Weights of a small transformer language model: width 320, 5 heads of 64 (1 for keys and values).
MLP neurons of a small language model. Each row is named by its layer, matrix (gate and up: input weights) and neuron, and shows model dimensions 64-159. Each number is 200 + 30 x the weight over its row's rms, rounded and kept within 0 to 999. A neuron's up and down rows have the sign that makes its largest values positive.
After each neuron's rows, "fires after" lists the tokens most often just before its 100 highest values on Wikipedia text that the model never trained on.

L4.gate400,212,204,178,203,250,192,170,148,220,188,242,236,213,186,163,208,187,266,188,136,202,203,197,172,205,184,215,161,213,194,197,118,169,185,212,187,214,251,255,193,211,163,199,241,242,186,219,167,184,136,226,190,218,165,196,166,178,220,280,170,198,222,196,190,200,217,164,237,198,174,211,197,205,243,225,211,182,229,196,176,208,255,205,219,166,172,215,201,240,162,178,184,200,171,163,224
L4.up400,226,251,196,213,221,183,131,209,219,185,217,218,175,181,174,189,153,201,210,232,157,190,231,211,257,223,237,250,142,217,192,179,180,208,189,166,215,232,230,205,169,201,173,199,272,186,202,203,194,213,214,179,164,199,213,176,221,201,211,207,177,193,230,200,214,218,187,215,192,218,235,218,207,219,219,186,163,225,207,200,214,192,211,183,170,192,233,153,240,114,160,199,209,156,200,214
fires after: " ", "1", " in", ",", " the"

L2.gate1049,184,200,185,258,180,162,204,204,167,211,239,149,151,214,232,190,239,209,216,220,183,151,220,232,188,168,187,234,236,212,207,235,203,214,176,211,222,200,153,213,223,201,215,172,199,235,213,249,205,174,186,230,162,189,288,240,245,231,200,178,191,195,166,140,184,204,138,202,205,153,190,188,245,185,165,215,190,184,252,203,144,213,181,192,133,181,219,178,187,225,191,215,185,201,188,229
L2.up1049,169,218,245,219,225,188,155,201,200,208,255,263,82,253,228,197,179,229,217,220,191,191,192,202,167,153,253,244,232,214,217,230,207,221,227,227,192,203,260,216,177,157,176,227,188,162,222,234,226,184,223,218,180,208,228,216,234,210,173,232,258,197,151,141,190,232,272,183,179,251,225,245,244,189,184,191,210,226,159,183,162,156,172,159,208,196,225,187,194,199,237,195,166,169,182,212
fires after: ".", ")", "\n", " \"", " (", " J"

L4.gate251,212,147,181,202,181,238,169,193,223,240,247,224,241,200,187,202,230,281,198,206,202,177,193,203,202,165,213,218,198,244,222,191,138,212,166,202,247,236,227,152,192,239,250,255,245,184,239,155,202,161,145,183,187,208,205,167,170,239,231,212,176,198,191,188,211,182,144,250,169,170,180,237,172,182,239,210,175,154,156,241,144,236,192,188,176,179,197,206,169,196,235,199,198,195,239,221
L4.up251,228,226,199,184,224,195,190,212,214,205,152,182,249,183,197,158,209,217,208,171,246,183,144,204,195,175,252,171,228,192,181,202,169,234,157,202,187,188,175,196,157,211,218,240,212,203,203,212,213,176,190,214,187,202,202,142,143,168,243,181,189,163,163,157,191,207,187,253,167,226,214,233,198,183,267,219,215,149,200,196,245,136,191,178,210,191,234,184,179,147,230,188,225,242,210,192
fires after: " for", " the", " ", " a", " over"

L4.gate598,171,150,196,192,166,217,210,171,182,210,230,183,230,187,198,228,226,225,168,252,181,200,151,164,227,205,251,205,206,220,148,231,187,191,189,219,270,202,179,186,197,181,200,198,190,206,199,210,205,282,192,191,177,170,211,201,212,193,204,239,209,216,145,221,202,213,197,202,254,211,180,205,219,182,178,228,173,210,172,237,198,206,240,208,195,212,189,195,143,175,216,206,158,169,196,175
L4.up598,167,228,164,190,172,221,212,215,188,189,232,183,236,199,223,188,179,301,228,239,139,184,177,251,155,222,178,160,174,197,152,184,223,201,209,210,177,244,254,192,212,240,157,249,200,166,198,215,220,219,225,153,229,193,122,184,213,219,224,214,221,227,153,209,269,247,191,202,227,235,176,228,228,174,196,174,193,166,198,196,223,238,175,183,187,199,169,175,197,265,213,159,193,167,227,192
fires after: " the", " early", " in", "inet", ","

L2.gate184,204,231,204,215,234,231,234,215,256,221,197,154,172,227,170,202,168,201,168,183,224,182,212,135,216,197,167,179,192,264,205,199,201,228,189,223,226,156,200,219,193,215,238,248,236,188,213,174,186,239,210,232,157,226,254,203,203,179,173,233,209,156,227,181,191,178,226,214,188,147,233,223,143,227,201,211,201,186,201,148,150,179,267,197,216,230,190,186,192,171,236,233,238,186,219,182
L2.up184,176,217,180,132,241,181,185,242,152,203,182,156,244,233,221,176,204,216,221,193,222,212,223,262,197,189,230,164,221,164,215,249,214,237,220,169,200,201,195,229,200,158,208,173,224,163,251,183,244,276,167,171,178,190,214,218,162,192,199,223,240,189,235,174,180,198,220,215,291,217,170,208,204,196,197,245,174,222,191,186,210,180,199,243,171,223,164,197,172,186,217,281,181,191,261,192
fires after: " the", " The"

L2.gate567,178,229,182,234,182,147,220,198,211,200,189,202,239,227,198,250,206,165,229,248,208,226,194,162,227,173,214,136,223,235,216,225,235,259,173,183,218,223,222,199,186,226,205,239,193,244,180,241,173,238,221,223,213,260,206,186,178,232,241,211,190,194,157,207,228,209,189,197,179,262,186,171,203,202,212,206,152,194,213,156,204,209,244,188,215,235,275,211,153,198,214,233,212,196,165,145
L2.up567,177,184,195,160,228,202,288,168,231,169,237,181,217,186,162,174,190,174,161,171,227,188,228,194,143,211,174,253,242,212,225,156,175,212,185,230,205,239,200,229,260,173,187,239,221,205,202,200,142,178,276,187,165,192,226,233,174,163,233,165,186,190,189,255,188,209,253,204,230,206,199,201,239,134,233,201,154,197,244,177,285,186,176,206,243,215,188,228,215,138,242,254,189,195,172,197
fires after: " the", " summer", " a", " |"

L2.gate446,123,220,173,221,191,208,202,157,157,190,200,231,150,146,138,123,202,235,224,199,167,186,213,222,186,213,198,195,128,188,179,122,183,164,200,207,236,210,209,208,197,201,153,209,219,189,229,200,168,220,227,209,227,250,200,203,220,242,186,157,222,126,244,211,188,251,196,238,174,241,188,226,185,164,242,187,225,213,156,202,201,184,210,186,189,180,191,220,189,218,125,152,184,168,205,154
L2.up446,193,166,222,174,261,187,175,192,169,129,184,171,186,204,230,266,181,212,214,179,176,212,173,211,241,219,177,183,185,235,211,204,193,177,233,229,241,166,185,250,215,193,188,207,199,189,230,219,176,257,286,238,177,262,231,162,191,168,162,174,178,236,200,246,172,145,238,201,221,175,234,177,197,175,204,172,220,145,203,165,236,207,306,173,172,221,191,216,159,223,211,195,169,261,208,197
fires after: "2", " |", "1"

L2.gate276,183,142,158,206,159,199,208,225,189,187,261,160,216,196,215,171,146,186,176,208,225,180,237,260,174,211,163,206,194,172,209,221,211,187,171,254,242,208,148,178,231,237,197,190,232,165,191,198,161,215,194,235,218,221,169,213,191,171,205,221,161,204,219,151,253,239,156,244,208,175,163,186,175,203,203,173,207,205,134,155,189,190,231,234,134,237,173,178,194,163,257,183,209,164,207,227
L2.up276,155,131,258,171,154,233,195,176,212,196,209,155,170,198,214,218,211,206,182,212,222,184,162,211,198,163,223,213,149,255,221,205,152,208,181,177,238,201,212,161,190,201,171,252,201,184,163,252,218,229,255,257,205,166,141,198,234,163,205,194,218,216,193,218,218,173,211,278,198,195,201,238,236,185,170,226,225,215,257,236,184,187,198,230,181,220,183,178,230,210,218,223,191,191,231,217
fires after: " the", "-", "ew", " The"

L2.gate225,191,120,114,183,199,228,237,164,210,187,275,215,222,167,176,197,228,215,181,232,275,234,213,155,164,227,173,181,241,207,205,199,240,130,181,240,220,155,194,173,202,203,145,243,186,182,171,123,225,172,212,191,207,172,234,206,182,193,194,187,241,222,249,209,187,249,164,212,215,199,247,186,194,205,220,152,197,168,163,182,175,194,213,197,222,222,150,176,180,211,225,200,199,193,228,173
L2.up225,206,200,169,198,175,260,251,220,242,191,187,130,156,205,213,165,217,216,160,227,146,218,178,218,160,225,156,207,240,207,181,264,184,191,172,132,185,159,200,200,191,231,180,241,255,139,157,183,206,177,195,181,261,221,202,137,177,185,177,222,246,224,206,192,212,178,249,213,225,201,265,192,212,215,191,222,166,169,239,180,239,183,175,211,191,173,205,202,213,222,263,213,176,179,181,209
fires after: " the", " (", "-", " The", " a"

L2.gate296,251,189,238,201,214,187,191,186,242,216,236,235,187,275,179,189,186,189,211,209,184,177,160,198,245,142,161,216,235,210,128,255,152,177,176,184,214,146,164,181,239,175,200,237,190,237,188,168,219,218,186,193,212,205,179,236,170,181,172,223,191,194,230,166,204,179,203,213,237,169,210,165,193,237,185,206,182,163,187,187,210,153,192,209,206,190,210,232,165,179,253,245,140,175,167,202
L2.up296,217,192,221,185,183,212,161,222,188,250,177,227,198,209,249,213,163,223,257,232,209,211,138,264,224,212,188,227,216,165,179,240,184,156,205,164,165,198,202,182,220,194,218,187,207,233,183,173,256,200,162,225,177,222,197,184,187,169,145,203,223,193,176,171,182,199,172,206,197,185,216,181,186,192,228,199,179,163,160,197,248,237,250,175,189,211,197,189,233,142,219,192,183,201,218,208
fires after: " the", " a", "of", " of"

L3.gate724,230,199,230,218,175,217,181,180,185,175,161,237,177,228,199,237,204,220,208,196,206,92,258,210,194,202,171,244,155,182,190,160,221,207,245,240,224,147,195,194,239,203,229,191,202,173,238,211,153,175,172,210,208,163,213,194,223,151,207,161,196,183,175,178,282,182,202,188,207,195,227,129,226,178,211,245,203,170,276,222,200,182,193,213,190,202,214,225,279,158,240,172,249,233,194,201
L3.up724,228,210,142,146,211,174,142,201,223,204,205,181,138,216,186,187,233,217,174,182,213,181,237,223,186,229,168,251,202,194,170,180,171,184,213,221,171,198,208,261,232,202,204,267,154,172,231,214,194,159,249,231,175,144,167,211,232,264,173,212,186,139,157,185,214,224,203,194,183,184,233,210,274,187,170,198,230,194,198,237,148,189,190,191,144,166,242,178,261,167,203,166,226,182,215,206
fires after: " ", " ("

L2.gate949,228,219,208,203,167,132,226,185,203,213,240,171,206,230,164,197,197,166,157,180,175,209,180,153,231,165,255,167,202,260,234,228,193,217,201,188,221,197,188,209,197,210,192,263,229,184,190,236,227,262,180,219,212,176,207,212,144,174,219,263,151,225,199,154,242,215,245,186,230,183,168,199,163,220,196,219,173,176,176,198,152,195,245,160,219,185,164,223,133,174,221,207,214,235,160,189
L2.up949,186,249,201,187,172,164,241,204,216,213,175,192,200,177,184,196,177,224,182,187,134,155,232,182,150,181,190,169,147,161,222,223,219,218,152,216,229,198,240,181,148,177,163,270,162,164,197,165,260,191,203,214,237,179,166,214,195,191,180,205,162,247,208,141,189,172,249,180,190,176,163,244,206,163,197,210,194,238,181,194,153,198,202,253,245,245,153,286,144,192,230,185,176,176,183,241
fires after: " the", " The"

L2.gate338,169,207,203,224,189,231,243,169,216,228,247,185,207,223,243,183,216,237,209,213,150,192,222,183,188,218,164,180,193,195,249,208,164,201,156,238,255,145,230,192,128,173,210,216,231,248,212,192,239,175,186,181,160,136,238,250,248,200,177,162,257,196,168,214,182,263,257,217,205,233,256,172,152,216,198,246,238,225,215,208,206,163,207,203,229,246,241,210,177,195,191,265,215,209,240,201
L2.up338,197,148,186,180,220,212,194,205,168,170,165,178,194,194,183,171,217,197,231,215,168,216,192,183,218,201,211,202,145,241,230,228,190,229,195,192,205,260,213,213,188,272,160,261,182,171,224,215,198,167,235,163,260,205,187,206,217,204,226,216,169,206,186,181,199,176,201,158,223,212,278,201,152,175,166,234,204,179,211,235,163,204,211,193,206,251,241,264,251,223,218,249,190,210,246,216
fires after: "9", " the", " a", "S", "0"

L4.gate899,275,174,195,250,227,208,288,192,205,204,272,208,213,163,178,163,203,159,184,194,181,189,214,190,221,193,225,191,213,166,160,203,215,224,150,193,213,118,185,186,186,194,176,204,188,230,187,222,168,225,202,207,201,194,158,177,244,224,227,217,166,248,220,171,179,176,217,246,168,197,188,196,246,166,160,192,214,225,230,221,166,157,188,194,206,223,216,205,220,210,222,274,187,212,192,192
L4.up899,164,244,229,188,224,219,153,197,220,208,181,170,236,179,140,209,224,220,204,243,167,180,141,181,115,180,203,206,225,138,164,202,163,179,212,242,197,192,160,210,180,164,176,219,171,183,211,198,232,211,180,163,193,204,197,163,236,213,239,238,153,188,142,199,147,216,217,165,224,208,175,147,208,271,214,156,212,213,207,243,227,206,194,250,184,175,265,172,190,224,179,155,170,223,227,209
fires after: "2", " o", "=="

L2.gate848,224,199,139,204,226,272,189,147,199,204,229,197,191,237,141,144,180,220,188,209,180,168,253,263,194,185,210,233,175,196,206,223,185,205,168,200,251,173,212,182,116,178,170,238,209,196,214,214,232,214,184,123,254,166,224,202,164,231,176,230,187,202,190,205,187,218,211,198,195,173,191,191,195,211,165,216,199,190,241,184,206,171,167,207,238,234,212,222,203,218,199,222,213,177,172,175
L2.up848,173,181,215,239,225,225,243,190,220,177,253,204,170,213,202,181,192,187,228,238,227,184,241,210,194,215,209,176,192,193,193,148,189,187,195,239,177,170,188,253,207,212,225,210,234,209,211,232,170,262,181,212,161,207,216,229,256,200,187,165,164,183,213,199,201,175,198,179,199,271,175,223,224,197,177,228,182,187,206,244,185,211,219,125,194,206,217,182,204,181,128,201,211,177,238,197
fires after: "1", " N", " Ch"

L2.gate859,183,175,244,166,217,193,158,241,175,199,268,191,214,247,234,160,224,228,239,214,203,222,187,130,157,199,179,225,241,239,204,201,194,179,229,233,270,164,201,237,213,219,215,271,189,188,154,221,165,187,244,159,193,184,241,169,193,250,200,208,248,207,188,187,213,233,230,252,201,206,154,156,173,233,180,232,207,150,186,157,187,214,180,188,198,111,206,180,150,171,191,199,168,192,185,179
L2.up859,213,175,167,202,227,197,232,217,150,186,228,189,242,190,212,185,224,212,204,204,205,182,194,193,167,219,204,222,225,179,206,186,172,226,180,200,184,126,175,240,187,172,234,223,162,160,161,188,163,199,221,145,213,159,177,178,188,196,160,222,238,185,225,241,186,168,239,178,239,214,232,219,189,209,230,226,160,209,208,122,193,181,198,207,186,153,229,194,125,193,237,182,191,145,191,184
fires after: " the", " The", " its", "The", "'s", " their"

L3.gate842,199,181,213,250,167,217,195,184,157,184,194,192,206,177,181,176,156,210,234,166,218,225,163,185,183,211,203,185,197,206,179,170,201,176,168,179,190,184,203,191,210,177,172,187,200,191,235,191,191,235,210,157,131,188,239,179,215,210,205,258,160,187,167,183,146,179,245,293,202,198,212,202,188,198,195,204,211,202,177,190,189,216,157,164,287,250,238,180,232,193,211,201,198,230,266,214
L3.up842,160,161,188,245,192,162,193,257,207,207,230,167,232,188,172,189,175,169,230,217,210,212,248,194,219,143,239,209,215,209,197,196,240,207,188,198,239,161,235,222,206,258,157,234,188,128,202,222,207,245,210,205,285,197,203,256,214,224,240,267,194,218,153,200,158,200,192,231,174,187,217,213,216,161,242,172,201,230,173,232,182,244,209,197,246,227,184,183,223,239,174,224,229,230,222,178
fires after: "1", "0", "2", "9", "5", "8"

L2.gate1000,213,218,193,197,201,220,232,164,226,193,178,210,204,222,231,180,221,198,269,150,158,206,180,256,192,188,213,214,174,193,207,203,201,210,232,179,182,172,248,193,197,195,219,201,162,228,236,193,178,217,196,220,260,158,235,224,228,240,197,237,199,232,168,225,212,233,155,176,203,220,123,185,190,155,158,180,271,166,185,211,241,164,169,176,170,176,186,150,256,166,191,205,227,154,196,229
L2.up1000,237,181,184,168,235,211,162,218,201,174,235,191,219,214,172,188,198,152,199,247,203,216,185,215,197,215,234,213,232,160,169,160,164,212,150,184,139,181,184,181,201,223,189,158,223,246,217,183,178,169,218,214,230,188,181,171,223,171,213,248,210,172,173,211,183,183,240,250,198,173,206,227,189,208,180,251,174,242,227,213,206,155,195,275,250,181,236,210,142,169,195,150,214,183,140,146
fires after: " ", "″N", ","

L5.gate185,254,205,174,223,244,190,201,140,204,210,248,188,209,199,222,250,210,157,202,191,177,192,228,233,160,189,135,248,207,223,160,193,219,203,201,225,199,207,187,228,122,196,202,169,207,175,206,197,223,204,189,173,194,215,272,187,173,191,187,235,174,222,176,240,204,215,173,222,181,235,145,224,174,210,255,224,205,225,158,182,226,201,224,181,212,211,214,263,228,199,236,222,165,128,207,200
L5.up185,258,203,208,135,210,230,187,207,134,171,176,202,165,194,197,217,236,170,183,185,160,200,207,223,223,214,184,219,198,206,220,193,208,182,213,221,177,214,210,234,207,220,207,251,228,228,196,208,249,197,216,138,204,194,220,198,157,168,195,257,235,235,150,188,187,205,208,217,227,212,201,152,171,203,191,182,213,217,193,185,232,233,220,178,198,242,252,231,206,245,163,218,288,235,229,231
fires after: "9", "1", "0", "8", "–"

L3.gate781,259,199,168,184,211,245,219,144,188,211,183,152,154,165,235,187,195,237,210,151,237,197,221,204,230,210,211,139,197,176,172,174,192,212,229,180,226,248,220,166,200,217,201,207,221,214,167,197,204,208,183,254,196,198,181,181,176,163,276,209,218,194,148,167,184,234,176,227,159,221,118,184,115,259,192,216,215,203,136,230,224,221,231,193,197,140,220,160,222,179,208,222,255,207,161,200
L3.up781,245,132,189,151,187,198,167,203,168,196,242,234,170,247,212,253,224,176,219,163,152,235,198,209,178,210,137,189,152,209,185,134,188,191,214,203,248,219,226,190,156,234,187,159,214,163,219,168,188,161,156,204,256,207,233,212,205,198,188,194,218,179,232,232,184,179,149,188,234,227,172,204,195,159,205,211,181,208,239,175,260,184,164,194,189,202,197,202,201,216,177,221,185,238,241,206
fires after: " ", "–", " part", ",", " W"

L3.gate776,169,116,135,135,166,249,207,205,190,199,172,179,228,193,200,200,193,203,185,185,215,182,135,214,203,164,212,216,185,178,279,153,209,248,195,244,170,250,133,215,182,181,180,219,197,195,194,199,220,245,135,198,229,196,245,205,207,179,250,160,223,167,229,224,200,227,217,213,214,219,225,229,206,178,170,195,180,237,195,269,220,184,153,175,223,201,210,199,232,208,143,210,163,222,251,197
L3.up776,189,188,229,205,192,249,175,151,223,210,143,167,253,196,158,219,168,232,144,197,153,180,211,123,196,193,196,157,189,225,231,225,145,171,199,166,261,186,188,192,166,153,212,209,236,178,255,246,173,216,168,235,235,238,187,229,205,144,197,199,234,231,209,208,222,232,181,200,182,199,220,225,164,166,159,137,250,175,230,209,179,218,245,176,185,201,194,162,215,180,209,202,219,187,253,198
fires after: "2", "1", "7", "8", "9"

L2.gate800,192,219,183,199,200,183,159,159,180,225,163,254,221,208,169,222,260,251,232,209,207,210,222,178,192,160,171,211,162,200,218,191,215,179,174,163,139,175,158,193,195,222,216,272,214,199,205,169,241,228,236,182,181,190,215,178,157,192,223,193,225,183,215,210,203,219,183,232,207,194,201,176,230,183,286,138,205,229,164,151,254,212,161,237,168,178,205,148,184,178,161,164,170,225,155,239
L2.up800,183,211,223,194,197,256,187,153,212,234,200,198,226,165,161,236,219,158,222,172,211,184,224,147,194,183,186,223,127,214,169,149,208,173,133,213,175,208,198,195,208,197,147,223,216,236,242,245,237,232,234,192,212,154,223,176,219,142,233,160,167,233,228,185,184,229,184,206,191,249,197,133,188,196,225,155,160,215,209,176,231,216,177,240,217,212,167,184,222,169,153,155,159,161,180,180
fires after: ",", " in", " to", " Website", " which"

L2.gate329,188,134,241,205,255,164,193,170,239,199,185,171,213,255,159,162,167,255,207,213,189,181,215,215,233,241,210,280,252,251,205,158,216,145,231,212,222,173,223,253,232,158,160,214,207,223,264,214,192,202,203,209,201,172,143,209,181,207,255,215,200,175,233,166,199,236,250,235,154,238,192,212,186,230,237,218,219,185,216,186,190,164,195,231,185,195,204,240,155,135,170,220,166,235,229,183
L2.up329,197,147,172,191,177,208,197,209,219,215,147,239,217,248,129,168,191,208,203,185,169,192,154,219,213,230,180,189,247,156,211,239,147,189,220,217,282,240,218,230,169,223,156,188,224,214,167,232,236,184,186,223,233,196,183,202,238,183,198,185,174,185,204,192,191,209,163,177,187,224,176,192,145,190,227,168,197,181,205,180,237,212,181,247,213,202,171,171,203,174,183,190,206,212,225,181
fires after: " a", " the", " his", " an", " ", " ("

L2.gate129,177,172,220,159,209,230,209,220,222,231,189,166,273,254,173,176,218,203,187,177,201,166,187,207,167,183,229,191,188,240,192,200,165,244,235,170,158,215,182,189,128,204,221,226,143,212,216,118,202,232,215,204,251,259,178,195,156,184,190,261,194,206,203,151,274,174,211,197,168,207,198,237,212,162,190,188,160,208,220,189,192,177,260,179,218,241,200,199,201,178,248,227,244,216,167,196
L2.up129,203,233,157,141,212,189,189,213,121,209,212,121,207,183,188,220,180,218,202,233,169,177,227,143,200,176,240,188,183,247,198,202,184,217,181,194,210,233,217,208,117,206,176,243,226,171,227,182,205,210,223,192,182,206,221,194,187,177,198,205,220,172,217,193,265,168,211,198,209,222,211,186,216,208,169,184,175,242,216,204,174,177,224,210,197,205,264,234,192,169,198,249,300,220,139,192
fires after: " the", " his", " their"

L4.gate277,183,202,195,150,185,180,172,182,166,203,191,197,220,249,192,199,201,191,173,168,223,150,186,211,189,238,207,189,182,211,212,230,136,199,217,143,245,232,228,219,184,244,233,201,246,298,236,167,227,199,159,217,237,207,187,203,195,165,203,197,187,222,208,180,226,205,182,163,221,229,149,195,180,202,170,238,207,196,188,182,168,162,214,218,149,192,234,217,175,136,173,160,216,213,169,147
L4.up277,177,181,141,207,190,235,211,223,193,182,195,191,175,203,178,179,222,277,200,192,224,153,149,162,268,161,216,218,196,222,246,242,135,247,162,190,203,199,224,202,189,202,232,187,194,240,195,183,167,190,157,195,227,174,228,198,245,214,290,153,186,168,186,190,215,251,248,225,185,166,187,215,150,173,175,212,196,204,230,207,206,197,208,254,174,228,254,221,214,154,176,178,206,263,180,179
fires after: " as", " the", " |", ","

L3.gate122,203,134,204,175,170,191,212,176,189,218,213,209,205,187,250,151,228,246,209,215,189,212,205,264,204,191,180,229,212,152,186,227,197,207,194,210,182,162,154,187,240,200,218,177,218,196,205,198,210,216,212,258,206,183,184,226,150,185,188,302,157,159,202,160,209,182,229,214,153,126,164,247,181,213,189,205,206,184,185,188,214,213,181,222,200,207,199,222,177,163,241,284,203,206,184,154
L3.up122,185,222,222,223,186,221,226,205,183,207,221,129,235,137,221,218,172,169,242,166,173,138,203,221,243,187,211,177,185,173,235,207,192,185,228,209,198,146,195,190,162,246,207,187,265,146,225,243,159,255,238,257,201,164,176,208,150,215,179,218,148,216,180,195,208,206,183,218,195,253,239,128,134,210,188,206,234,161,182,191,212,159,222,231,174,208,226,165,174,188,230,205,203,138,196,183
fires after: " the", "ew", " The", " W", ";"

L3.gate48,188,158,173,211,260,177,202,166,248,204,221,214,213,203,165,203,206,243,115,151,245,261,158,193,181,174,210,269,250,204,187,175,163,218,175,199,188,203,210,193,204,211,157,213,197,205,205,168,213,147,195,202,221,182,198,198,130,161,193,249,212,192,168,186,206,208,245,195,185,191,277,208,157,189,186,252,213,248,190,121,197,231,228,154,280,223,212,198,215,193,203,226,229,148,177,202
L3.up48,180,216,213,181,219,189,190,233,204,221,208,212,200,207,187,222,196,242,188,171,247,192,215,195,249,206,215,248,257,205,135,255,209,186,215,252,244,225,220,189,171,229,199,205,215,205,234,137,197,202,164,170,269,230,189,211,123,199,170,236,244,147,190,191,182,216,200,241,210,216,186,204,180,167,174,197,182,196,208,170,195,155,174,220,186,175,168,188,215,143,203,187,189,135,210,231
fires after: " the", " age", " a"

L2.gate863,242,218,227,216,175,217,215,218,230,180,180,194,210,199,212,221,193,222,219,205,168,151,251,251,172,201,200,182,179,186,164,172,164,233,135,214,153,237,226,234,184,164,191,196,256,204,234,245,222,256,177,140,232,172,238,183,199,194,213,169,199,205,232,185,203,200,204,211,183,197,217,192,224,172,180,244,143,192,195,240,201,206,150,180,197,220,172,194,196,217,220,223,172,183,192,217
L2.up863,182,188,237,210,208,187,245,193,156,172,153,220,213,175,187,179,186,186,223,193,126,202,167,169,193,211,222,159,266,157,218,188,176,223,171,194,233,189,189,280,180,213,157,179,197,235,184,154,179,199,216,210,231,178,165,178,204,188,222,206,194,152,156,232,192,178,180,181,242,248,153,170,218,221,194,208,236,180,197,148,186,203,243,176,200,167,189,225,207,208,202,121,239,196,212,142
fires after: "1", "2"

L2.gate726,199,165,255,200,204,201,213,195,174,184,208,218,216,122,154,200,222,240,211,162,169,171,221,254,222,216,191,198,191,156,223,155,188,177,122,187,160,184,195,239,190,173,161,209,266,194,161,223,235,278,195,164,224,191,158,151,185,209,208,182,238,198,223,162,162,218,186,222,158,219,194,171,198,133,133,223,166,212,151,177,222,158,156,189,194,182,204,249,204,219,165,181,204,222,239,136
L2.up726,217,164,234,201,222,238,183,186,207,219,192,264,183,136,193,230,233,165,271,235,195,183,229,190,207,239,236,196,217,117,207,211,206,141,176,201,233,143,156,229,189,164,195,208,206,207,221,191,181,269,158,202,184,224,189,182,186,197,187,211,245,142,199,198,188,201,173,172,204,229,233,172,197,205,216,216,206,141,195,245,185,204,204,190,145,218,191,199,211,235,208,163,234,255,264,231
fires after: "2", "1", "=="

L2.gate297,180,141,198,154,206,220,260,169,207,247,225,196,174,220,223,211,181,222,192,185,187,221,198,212,231,208,228,265,192,217,168,240,241,231,175,151,191,204,217,241,222,187,228,194,170,167,196,158,113,218,177,238,211,204,242,178,207,172,206,172,152,239,194,193,226,210,165,230,192,171,210,195,229,210,219,145,198,207,205,134,204,184,224,179,194,221,189,202,210,157,224,217,227,175,222,185
L2.up297,225,168,192,178,196,140,210,252,194,229,222,157,210,201,192,206,206,243,179,191,193,221,216,192,196,205,220,183,200,230,201,187,214,195,171,148,212,192,202,233,201,273,213,211,119,198,173,202,174,213,221,217,209,176,214,146,171,194,222,245,230,186,187,168,174,204,210,234,152,218,206,201,222,188,253,243,197,160,204,188,174,152,199,137,209,139,186,198,150,178,204,190,246,200,140,203
fires after: " the", ")", " a", " The", ","

L3.gate289,255,188,257,188,131,236,217,159,183,193,162,172,226,214,183,242,167,212,174,194,166,144,197,236,221,231,201,187,206,211,188,171,218,213,258,243,183,250,200,188,227,266,189,172,178,245,174,210,224,169,216,248,170,175,191,195,208,220,183,226,200,215,187,225,254,202,245,220,242,183,231,202,214,257,206,223,154,179,215,226,175,184,185,185,193,166,219,215,222,210,181,199,189,186,219,159
L3.up289,213,197,251,223,217,175,218,189,158,253,156,139,189,215,104,232,207,188,201,201,186,153,226,197,234,197,207,178,178,210,172,179,169,171,219,217,166,216,193,193,235,244,146,215,221,218,212,166,175,192,252,221,207,166,158,203,272,211,165,219,157,188,179,210,218,201,247,220,211,161,222,190,244,170,179,208,202,164,196,198,176,138,194,173,197,170,247,220,192,219,217,182,205,205,182,196
fires after: " ", "–", " ("

L2.gate307,247,158,262,210,219,141,195,217,212,217,214,206,199,214,210,222,213,233,192,230,227,189,164,118,219,194,186,221,212,189,225,205,206,246,199,215,230,186,176,192,185,195,191,226,131,259,187,120,239,253,175,246,183,177,186,219,177,154,208,249,186,157,193,171,207,195,215,231,151,150,174,187,166,246,198,224,176,171,199,184,221,173,194,227,171,187,174,196,201,184,205,220,183,233,159,189
L2.up307,226,192,203,173,199,145,248,205,158,208,201,194,188,223,214,218,254,245,172,187,215,182,160,159,236,206,179,229,248,179,231,234,207,228,197,181,213,149,140,215,127,200,161,187,176,192,186,194,203,225,164,196,190,192,177,207,231,163,198,250,244,175,163,217,166,183,169,200,175,224,170,161,230,154,204,208,203,144,153,239,234,103,177,206,175,146,223,207,179,195,228,245,162,189,210,168
fires after: " the", " a", " The", "The"